Weights of a small GPT-style language model, trained from scratch on English Wikipedia: RMSNorm before each block, attention and MLP in parallel.
MLP neurons of a small language model. Each row is named by its layer, matrix (down: output weights) and neuron, and shows model dimensions 32-127. Each number is 200 + 40 x the weight over its row's rms, rounded and kept within 0 to 999. A neuron's up and down rows have the sign that makes its largest values positive.
After each neuron's rows, "fires before" lists the tokens most often just after its 100 highest values on Wikipedia text that the model never trained on.

L2.down26,208,223,179,159,231,192,165,186,280,222,242,193,208,177,234,131,191,225,207,179,169,178,224,237,179,287,218,149,147,61,199,204,227,210,221,211,170,222,141,221,267,188,167,149,172,171,209,242,168,141,188,220,270,246,217,210,167,151,209,215,168,222,240,168,231,178,145,180,222,205,240,262,223,122,183,168,190,249,202,195,256,222,146,198,209,201,204,228,196,174,164,133,151,232,208,231
fires before: "=", "The"

L4.down114,235,180,145,177,170,192,201,226,145,188,215,209,245,179,259,208,221,156,196,110,200,139,225,189,203,193,157,143,99,206,149,195,200,227,261,87,180,235,248,253,224,184,141,276,164,280,225,182,189,273,236,184,170,186,229,135,231,184,214,151,180,172,225,114,250,123,229,191,166,181,225,167,289,176,138,153,194,213,190,226,196,242,226,180,181,228,193,161,192,252,191,194,252,186,182,213
fires before: "|"

L6.down643,278,144,215,203,225,198,174,230,124,193,236,167,238,204,238,189,222,145,190,279,170,202,165,183,191,247,218,176,230,164,211,207,177,242,210,191,223,178,157,233,190,243,139,207,274,209,130,214,184,181,196,282,183,187,186,202,162,145,248,184,229,235,215,152,172,139,200,199,221,248,164,241,231,257,165,158,238,204,236,142,188,259,156,238,248,196,181,208,155,182,215,149,157,201,264,189
fires before: ":", " of", "(", "s"

L6.down372,251,189,217,190,179,152,184,224,268,190,142,233,189,143,212,153,219,198,259,141,260,183,189,277,146,225,157,212,150,202,224,212,198,225,143,211,246,179,234,229,183,139,216,214,191,257,222,239,175,219,250,109,151,185,197,213,157,247,219,169,241,246,173,245,235,285,200,173,157,209,199,174,192,148,219,180,128,188,200,194,167,180,224,178,206,260,173,250,186,157,232,151,219,227,241,166
fires before: "s"

L4.down320,169,248,164,177,227,154,267,195,293,232,181,159,135,214,151,194,225,218,163,146,197,263,139,215,254,180,279,172,191,337,184,168,157,180,245,233,194,246,258,278,234,176,159,205,211,204,210,198,227,193,139,195,73,237,203,227,163,237,180,174,211,198,222,210,264,163,181,179,166,224,218,183,207,218,261,214,261,170,196,157,158,200,170,201,235,211,215,201,227,201,238,246,153,215,245,233
fires before: "=", " and", "ili", "ey", "r"

L4.down432,155,223,152,246,167,168,229,213,118,178,128,207,197,101,172,207,198,224,244,205,154,209,191,174,158,252,193,222,235,194,199,195,153,117,165,166,235,184,172,187,230,201,253,173,316,224,260,244,174,224,223,148,287,250,186,207,155,170,241,171,225,191,222,213,214,251,192,143,182,188,203,189,178,197,161,141,206,172,256,217,239,210,248,189,198,266,182,207,204,166,154,219,172,213,273,209
fires before: "°", ".", "′", "22", "11"

L2.down152,194,206,151,159,189,229,219,225,211,247,240,218,164,146,212,168,232,218,136,176,213,173,205,227,154,241,210,245,214,247,209,224,212,139,235,185,199,222,241,278,172,286,255,146,198,148,303,214,205,163,234,186,136,165,176,223,117,118,162,207,209,181,165,226,227,228,246,171,188,193,175,162,233,236,229,244,201,164,220,186,151,264,233,192,195,169,243,303,245,147,187,232,258,233,209,212
fires before: "="

L4.down499,155,222,170,211,176,225,246,274,235,246,204,283,113,189,219,170,217,221,182,120,186,274,198,159,238,152,174,195,178,188,254,227,246,228,195,211,175,230,194,198,154,214,246,164,152,164,206,276,114,223,195,194,209,227,185,192,220,137,199,219,193,271,213,156,187,180,75,168,206,234,263,236,178,195,289,172,232,211,276,213,245,190,283,136,307,135,121,208,160,205,217,200,101,267,168,179
fires before: "="

L2.down227,205,234,257,178,209,194,259,230,233,299,203,147,201,274,133,240,220,148,226,175,193,174,208,222,217,316,263,274,140,159,133,182,180,171,242,200,180,202,179,216,239,228,177,130,228,210,149,230,233,289,250,192,184,191,202,208,111,182,173,193,225,180,201,161,173,280,240,179,206,204,188,228,214,223,170,214,175,209,291,230,185,293,187,262,242,240,187,229,244,240,222,232,236,176,178,205
fires before: ".", "d", "ta", " team"

L6.down39,168,170,209,219,277,171,99,211,311,149,229,185,231,200,200,252,219,166,161,232,124,146,155,245,269,153,169,209,126,192,244,213,178,247,225,229,205,237,199,147,302,192,176,167,155,203,179,177,229,188,161,264,205,174,185,195,196,181,240,172,171,225,222,220,163,224,182,154,216,163,164,199,156,214,161,191,169,238,215,205,222,240,203,240,233,115,239,230,209,184,218,191,204,219,158,189
fires before: "=", "G"

L4.down616,240,193,249,178,189,200,220,185,205,276,192,164,201,210,212,334,164,167,242,197,230,159,168,173,192,199,165,176,233,182,195,225,276,159,269,254,216,233,189,264,251,195,158,273,134,169,190,187,177,268,220,189,217,205,149,168,195,181,226,210,196,244,203,178,281,261,144,166,190,209,168,207,196,211,255,198,225,169,205,136,231,247,201,304,243,200,121,219,241,199,137,227,209,173,192,155
fires before: "="

L4.down67,205,233,178,194,280,166,171,217,252,226,156,185,193,160,218,138,183,245,234,179,294,198,153,209,290,289,206,117,196,227,205,182,213,179,165,283,207,282,229,165,213,213,176,230,220,120,185,229,163,172,212,171,174,162,219,233,196,131,157,204,188,229,206,156,156,214,189,165,203,206,152,221,251,191,230,202,218,180,172,181,201,181,192,165,240,171,114,243,154,216,154,146,235,140,138,169
fires before: "="

L6.down472,286,248,238,200,263,222,194,219,270,218,163,218,195,138,186,248,177,219,233,168,198,197,241,188,268,222,169,220,205,185,234,200,198,196,207,193,183,219,187,219,197,164,199,197,204,209,153,203,160,142,196,243,243,206,147,193,199,182,182,241,179,261,227,190,247,168,262,183,218,162,181,229,129,139,124,193,221,132,203,195,181,168,178,160,203,203,142,194,261,245,150,180,195,210,247,200
fires before: "s"

L4.down498,232,194,180,154,133,177,174,242,135,185,151,61,184,171,130,155,188,185,207,140,215,181,157,226,98,240,205,214,223,180,221,273,181,241,189,182,150,159,205,199,195,255,123,210,217,161,254,225,157,160,189,248,211,129,113,205,182,260,252,196,203,112,185,159,248,135,212,220,90,279,214,181,207,263,206,175,183,211,244,204,231,180,154,139,165,169,243,235,229,145,193,212,278,152,202,191
fires before: "|"

L2.down10,163,197,143,187,191,172,179,207,237,225,171,188,173,205,208,219,263,188,210,172,207,269,212,134,158,215,222,248,230,247,252,194,177,238,207,174,193,202,201,160,136,148,173,224,234,198,184,198,215,169,192,175,197,223,185,181,189,143,186,225,254,191,179,199,254,230,216,220,272,176,191,195,213,218,174,198,182,182,225,252,178,308,214,177,265,179,190,151,178,137,189,210,193,211,218,303
fires before: "|"

L6.down56,236,133,159,220,220,277,209,163,214,156,218,216,188,200,113,197,247,233,193,178,161,223,188,157,206,228,168,173,223,166,216,182,221,208,122,206,217,219,272,221,223,115,173,218,274,215,174,100,231,223,267,234,187,176,229,236,112,220,190,143,186,225,188,203,158,256,174,196,113,263,179,185,244,149,207,178,145,200,208,233,154,266,209,215,220,178,175,157,237,217,242,241,104,164,155,169
fires before: "s", ":"

L6.down457,279,180,171,115,217,211,195,259,169,103,204,207,166,256,183,213,164,202,291,177,183,175,258,236,160,214,230,210,178,236,128,313,157,153,210,212,239,164,228,258,195,159,192,187,238,173,156,141,159,184,232,263,226,167,245,138,162,207,198,151,231,96,183,218,251,333,211,225,250,183,169,193,158,140,210,206,201,236,202,180,225,221,153,187,167,189,208,207,161,244,162,177,207,239,234,240
fires before: ".", "-", " |", "d"

L6.down430,197,237,165,214,293,209,208,194,268,261,191,176,98,185,263,280,141,231,178,220,218,204,237,217,230,274,179,181,172,205,243,195,255,221,169,240,232,219,221,166,222,274,210,228,215,251,203,171,194,205,185,219,142,163,233,216,189,221,192,252,176,215,232,265,208,210,250,247,234,204,197,161,199,252,231,195,204,219,186,160,158,148,214,195,183,184,255,202,219,201,190,135,216,242,179,156
fires before: "N", " (", "2", "^", ")"

L2.down618,166,187,205,131,200,158,138,202,293,209,156,237,137,209,216,135,300,209,185,258,165,193,184,168,257,172,199,227,175,188,247,173,234,221,195,134,92,146,260,208,249,192,177,205,240,177,218,225,241,180,226,193,221,223,142,182,218,225,165,169,139,200,197,175,219,109,195,245,190,194,214,145,216,233,199,226,178,198,212,199,147,166,285,183,155,219,243,239,185,210,197,141,162,243,223,200
fires before: "="

L2.down86,199,129,266,155,173,149,186,208,127,351,209,160,250,204,176,168,191,180,219,225,232,212,138,248,248,196,221,184,223,197,210,158,222,213,233,169,170,182,133,195,233,174,220,220,124,222,220,222,174,185,88,177,172,210,200,198,282,218,142,201,223,198,144,227,255,204,200,224,174,223,180,309,242,157,187,197,224,172,181,181,154,194,136,177,149,203,207,186,232,172,187,197,157,257,272,180
fires before: "="